From a checkpoint of a small transformer trained on Wikipedia.
Size: 9 layers, MLP 640 tanh GELU.
Training: a variant of Adam for these matrices, 236M tokens.
MLP neurons of a small language model. Each row is named by its layer, matrix (up: input weights) and neuron, and shows model dimensions 0-159. Each number is 128 + 24 x the weight over its row's rms, rounded and kept within 0 to 255. Numbers have three digits each.
A block is one neuron, or neurons of one layer that tend to fire together. Before each block is what it responds to, as a language model described it from the Wikipedia text at the highest values.

Description: Table header separators. Pipe separators between column names in header rows of Wikipedia tables (after Pld, Role, Position), plus colons after infobox field names like Elevation.
L5.up86:139102116107109123138131115139122146122117088114122136138094151128129135143117148131091133140114135144105136110141127115124137119113167164107116143130128106121099126149161096104124104112175157124105109124126162118180112170101120189091107137121136128130120071132120136187127120088112162131138129126104079131136134126104091136150132116167122127188139134106107155134102142091082113130109106156148113127099156120089084118123171075147126161099052089130120143097144096174087119126125123
L5.up115:143148157158148134107141115186149143088128099122115139129094136117095144147106117107135111163139078116144139096151161139105140113102124099150161160133135140126127138132144100103105124129130120125105121119126110160113127100142106149154111116111144145125169113115144089128125139136105147124149159150131138160157158137069149139147138186139093143153106087047126156128056137126098138125115156120131090104103122124105117163131175099095177164109134144161142122146136125123089154129171157
L5.up117:145135108132134110103157100190144131103142110136113111142121157122109121130132189103102115148132144144135083099170117112128137138107155113110132154158115101097106109183159121083096107136142174148139137095130135181149109103151126125114126095115136136093142111174126122119130133132169144165179126115088104136156127143079116139134134133152121159153139115161117146120081148117132111096116108125144046114092103123112099124104116118159166169104067134118135106124137118135106135120139132
L5.up153:127141150135107120097093094164125148122122130116125115158134128142143142104154159149124121151119178118130143107144136104094115153095134146110137134105134113119182098094159097132097124082142145127106106135124138113137137102123111187157127132134166111079137131174112120127136131164107098152098180117124111115143130114110113122173143180151151081128142156117115151150143152119121110072113120092141105105105119127136142140113122106135162135059090063155119141113140109165061117147139138
L5.up160:129153165138143064131094126114141123102141110136199072153094154140123110123143134146129154147068155118173119087139146114098089153109160119117168104153106123146142110140159115113103139115148135152124123127129118113108124101097124146045114134125147139108107100142138093104136165128112124134123148139075123105151160147121106132161145169136133070115147141105135095121104133143135159137117128138114115133094087140099109131125172126138174145115105127154126091128139114127122177144156143
L5.up203:172133124122172083098134137125145105078157151159130123122115156174103130070119143133099144151145099124122116109104097110124125131101141154141099159166141132143105120114146145099107098119108111122150144105132111130116131162113151134110093123146144183123144149156129151138145128116117109102121138152069158119086158113119170125147152130137102135174118165125103154111157121071149094113101133109133090122095144094113073139101158120078147155118083091161100132133136131102111136135163131
L5.up282:182126154109113118098118107169157143105128112131133042120130163122141141116170101114151088165151142176136144085157111134137136161128147112122148129140141115109114138079120081126135131167179143137156105138127116095144103153128136124140112119096146141141138129110129115128080085107148103116195136118110152129136092096136124145138123179129138088135096147101072106083117137124124121123106108120112113123107128105120119156103133125121173140120092173104109122172138125144106164120138129
L5.up532:177131111144134095139115087169137110137147157182138062108133101107086110142131131114132125155152144130130132121145105153124133127106124171136136138165105095162135160118118100124179079144122129121163085091118132115133131088130132166125149129152144097132130124103135068110110096116147109121102159135112163120119121152128122141127139139136147148108137115104116115128123131095121171079087113076100126130106132120114114132175119101133151189111068116123086090130129160153134138154159150

Description: Coordinate and table numerics. Digits and separators deep inside geographic coordinates, such as the seconds in 55°44′53″W, plus numbers and punctuation within tables, infoboxes, ISBNs and lap times.
L3.up23:146137153145146095122133136140127139067122145123096142120129127145130076114141116107112144123117133148149130105158138100171131144075126148128099132116117117104124169142155126152139137132148127097176143127163133109126123130151149108110148084121156143116107107167123148133111100147195136144137104168089148109113160108120151130133099135142093139142119125107139084131077143140154095131064136159144086120084120098124083106131174134180125124120103189169150122122150125086133144130088146
L3.up178:131115108118122146117107099140160178086158162139099123123145159134109097140106146120118126117154141136099181101163123128151137149124129118129100117128118077120115148105139169126152104105144158120142122082163140128164118183145159116108116139135114131117094102107102139111129091133165116191149132188127174111134086165143102138146116109132091114160161128109126134124061176146118097137075105141132106129127141106129143069118130125174129145140111131100121089109149144146113125141126135
L3.up285:139082107145114129108136145131177136098151151125085079113137160145101061134117105076148145157151123113142090119162142167152135149117154121103125101169125101137128141109168167142141140151135126132152091079140122125122095172146144134150141102157129119127140134163109130113116100128121114149169124122152125124139134092119067135110120100112106121144166139136120083075100137128141111103116141131141080100122170124137154103109098128168097143141106135159108119144133143099106089092090112
L3.up339:135174164130164126116155137104149154077150141127074127125128161125115082101082119113130170135178117110125139112149130133141102138111126142137107106158143086119111133125148167170156112144141119086157116109111141136134133157117168115107118109137153151136093114164089130121125094144129085176121133192148139113144151145114152136145137119083106130157103124109127115153122142140115072126115132141150106116112111090129086107128129093181123157115071153132119075127138146120094135123101153
L3.up462:147136118124172122140088116109164152077147148141104108122116155102127131127085113100121122133160113116137109085157142135107149118128144107126140145196133092092123140134136144154126114101111100101175121088144143155124117116171162164106087112123099120104127099149123132148109096138140125179151122124129143156126166143131156151171105148135137102130080099124130121158082125145076131115147162124165078107108070152114114148113154136100172154130131103126175113134145153092128125136104140
L3.up493:142128133143130129168123180142169164069126105115106114112123146119147109122124111102165110159122122113130111088157103116144191130113138118145121176142123104141098123067170125163139125146120102111200131120135078117144152146108158137109139117155149125102143087180123127082134106122146139134133121143118128127109118111111146109126125117121091126149133103120134105117082141120114087115122143146170094093089122062115102127137170126162079151135110150161145113153139127128140123112101152
L3.up545:142172096136148120137132091159152119088152135142079127107146137150092068134074139126137106130179104107131138099156110114166126139083152166079084146141163086114127128109150108128121125152139143100166119071168104153128143139136152110117110128131111115099123104163116140101144093115140126137147112169135152129108142133099115142128098108111127117144122077102113131110089129128133077120108161130150106122095079139113114110111135122160153151130071139143137097119134169159121115111110138
L3.up639:148133151117141123068132112098186194074144159134081113134152144127132099132113159140145129155156144125136158112145128136153174164113121098174122101129104124142101109140161109142105120137139130096183138124115160151144111148120150132165074118127122100051080083144115113135103171128149098174121134150125127134109130161135137118164148116147154127126093139114123126148117147119126098094143132124155072121111108127121114118117113128105132143138116130093164104147151161106140099134115115

Description: Table header separators. Pipe separating the first and second column in a markdown table header row, as in Pos | No., Date | Time, Title | Details; occasionally colons after field labels.
L3.up104:138163162106172078118157124140144132103143103161108113123145135123095136110123117131115131149172111148099127117122097115097139131102105117153152157121177131134124077136150100125068114129120158122141171119114103156150113120107115118126113129130196143091133096152129098126126147107108135093104125149119139118151170172087134144128134142126131090150106110093092153158118135079091110066115136094148107137107073133095086172115095120113148136121102092108121132112148152131115157125133145
L3.up267:152114119155132141146105132153147126118146147147121131161120154090112112106115169125094111127107146129104102114169145123149131137126179132108127112147116110176126180155178178100139103133156126119149098048172128144135095117129126108113096141127140161135106121136118124128130099137156112157155111137086129157174103129114136150132090085134106124164107122096132174075116128116111132087059133111141095108115130154130075111159149106152150144135101139146138099112137132140092112112151130
L3.up468:133118141143113089135151119148132141126125075159153131113062146151099146155179158131130134164117141111133113128151115143130112104120187140130134092098161143127104127136134123158095104127142140135101185161120101101143126081121138154118119128108165098073142137095130157137132178104120103166136151101117145131108149164128151114192171159135150116141157149112095147121123137130129136090109086116140136126117121131105136171112108117163173118094084102089091118135144126120136155120156144
L3.up487:125145125108121094105145132150119140102138123124120102147076139118157157099171133095118145124120143090132143111143165125114146132130131125158134114145151162162114138141123076150078107135130057138086178162123087137150120111154139111149076096121112096089122120112122106188097172145091104093121171163176165077142125144115145130157165156143145114110131167124109109172152138114141123125142148105116124136117104132124128156119150129143156143123121131119172126129135099140138148171110152
L3.up505:140107117121141096113155118177133128112131102140134107146093123127104104113167189101104151126099138169166119111168153138101144121107155113102109102152155159144128141113115084133096120137103118147104157128117106153151119093136162131127088079155187087093160151187125144147121155131098090184121127139140107098141114142134110138136148125110131140126127167148087120099093140142149119099127150111142084139110153121102143137121153121159146155112099115107142124087141087099104174123133112
L3.up506:127137119085117142140119103165116123072134169120120087120091128096128121152157160132141134128097129177114124102164151128094151090120161160115145119092089187148119155127106120125141116126118083111123155128104096164108093133130128129170145130130174086110139117109126130144139142112138083146114144110146126112145109131140156111151141101112125172113132146133108154121125169087188137099112126098123146118118085115125134150127151099163111135121123067093163124160137133180106174125097118
L3.up511:115148106157119137134104113145153159112146136119077130134099119120158129178137154102140167197105159134154145104155170102109154099155144126119106123135181147114106116166133106100084114112145101131169094127119112163131119072169155152159126120120153130099160107129133121129137122131144137130140135114111125153147115166088132125132135135133110097133127131047116131126116147121121126109091107095189113120113094128115119155136177136143167136121069128105143104162114126148107146128132166
L3.up590:137147138134147106123142158160120151097129122119116148166116143128071154162151150128117130118096164127126139127139137110081143160120125132181148166143133132098137131138162086136090110141148113148136152098131099174121140091117146094142123060133153127101117095168118090159128133122164156121123119128117166114146131152099147136123153123114109091107105142134124112091103112137089165132143148111179090116111044150125120167121122122132180135153094140166140112123140142127082149116141153

Description: Wikipedia table cells. Pipe separators and cell contents in Wikipedia tables, mostly header-row pipes (Date | Opponent), plus vote counts and day numbers after months (November 8).
L6.up381:143123128082134149147115146135129150123117153164128133142138144111098117144138139185129143150142146119124155090149146127071125113089174139134170148114129134142127130134194124124142125118164156121138151139145153192145148134147173155132142104089131110126131114110116068122110091091160095123142160120120108146132131116119115135117136126103109094143156125122128143142090149123124119126130159135102091111077108162128048125100123092158144126088123090127091114149183170124113140113104101

Description: Coordinate seconds digits. Digits for seconds in geographic coordinates, e.g. 30°15′41″N, plus weaker hits on year digits, abbreviation periods (Mrs., p.), and word endings.
L5.up173:173145097157127114133133068158132113122147112116141074133127168127102071155110138124087141155139079120098121092146137139146182133097117126138123157119121101146167146113137128114174122148145075108162122057153130128133126160146135127119131081123159100094094103153105117131119161131142070163130135159124155125140154134085122160094103106127141172130151121146120126120102139098154091108125149112135108133106107104132112122140137105164120122116105116124100073107148126108135117136109144
L5.up245:141108126189135080128149108110114131087158151173127109113145132142129097125065139104135106117130092135166102141171151118142137134132147185140110108119144106152142134119127159178134138136180127119135126090148134093135129145139180112130126091127123106112116114132088126116119121126123137188151126174136157097122132119155138162140116159096139135194125134132168132119101146136146102134101158145149110113103116107128112138126129112122174187116085127161100072119154136091122116131105149
L5.up362:161141124136157169122147115120133205135127102138108114140147141144083085117076118121106104147150107136147158133143138127129110146078143155142135135158133123114135136112151146149151102163142155131162112154137092114105123176145139103138159083144135154138119102138123128140147125169147095157132144180161155107112105119094109174138148119102139117113179096118134116096125114148080122120126158123126113112092106087076103118122121143156120136130083127108160093145176162143077131124120150
L5.up375:175118113137107096146084107153153140130133077133145113107110142099097111132080120106103097126106145076128107125142125166125158095113126143137140166123157140107156147146184106130176130158139086162152138074144095132152100139146144114137150062156099092133150093147126101091135138167122108121151123120136136115098153105070126154160116143104124115136178101139087169132124151112115098094167132133130119104110140112137093121154129132109121151106111119133144120123147104124135109103094138
L5.up413:141147092115135135141112129119150138094127120122140116127114132128111120134104140093147127147173143112133099132142138138138151131105215178113116109096099111120119136150152150122152135111121147129139104081125164155114097145171118129115154152131155143119131073120096110131115114178136119173097152189130133146111162136141120150113158103123103115182137114138090160133116184109131162110114114124109067092116134116142126139091162096136120167151086153130136143155138133146077127168090114
L5.up436:122141110096133136162121077127132130138155159100128134157114163150095093154073110143096133135092086111082076102120103112131147143150123128176102156126155088155129127112135171163146095154153100106120107127140130083133123143171188100130146083160083148102112117136108150136104129144111112157113152135104160121127123097118128161099125125107098127156121145127109158108095140103103151089158101133136144121112114108106125149153119120137084130132083141159142121110151130171136150095097125
L5.up518:144124080159110129157102113169135136146137111139161117124146161125135124143126140160104139166161105145127110106158156174131194098146141125151089142140115099161127168109128111169125112101154123135153128134132126144153098101151145116131147119071104118078082111133114089114152150129152113144170124152115146066164093105131151165163116107100137109111131119126133149151097145160108102114096143170127123114118102120115136152121118113171125102127109134165091096113172126110086129129083128
L5.up519:139115090089122062150106065107159132123137135114148089098112154144149093136102135141093111141092125132092108117133176168090170095118121110133088156115185097135145154110133124136130129122099133104163108101121111167124134144151134141124158083125130123124107117139107097133122149114133119145155132100149118123155136125090139134137120140106085142121135118168083147134114132114143120134126137128112130129106100146099132135096162142135170142136123052117075125105159075115093091131155147

Description: Structured-data delimiters. Closing punctuation and separators inside tables, measurements and formulas, such as pipes ending cells, closing parentheses after units, semicolons and braces.
L6.up396:110110137140154142057133089142151167102145116122108128137131148157117145160133097115150121138131139138125108105175139090087122152137140164115132135149115124149094102151128159156118123186140143098144091108149130145124132157132127172141089122163104129106152127096091160141098125154112145128134109130079159113135128152135160152134156150151105141156101158123146074187137152120115129112134150150130075122087094120106118149125113089109127176110081143173111119113174124163129137138107128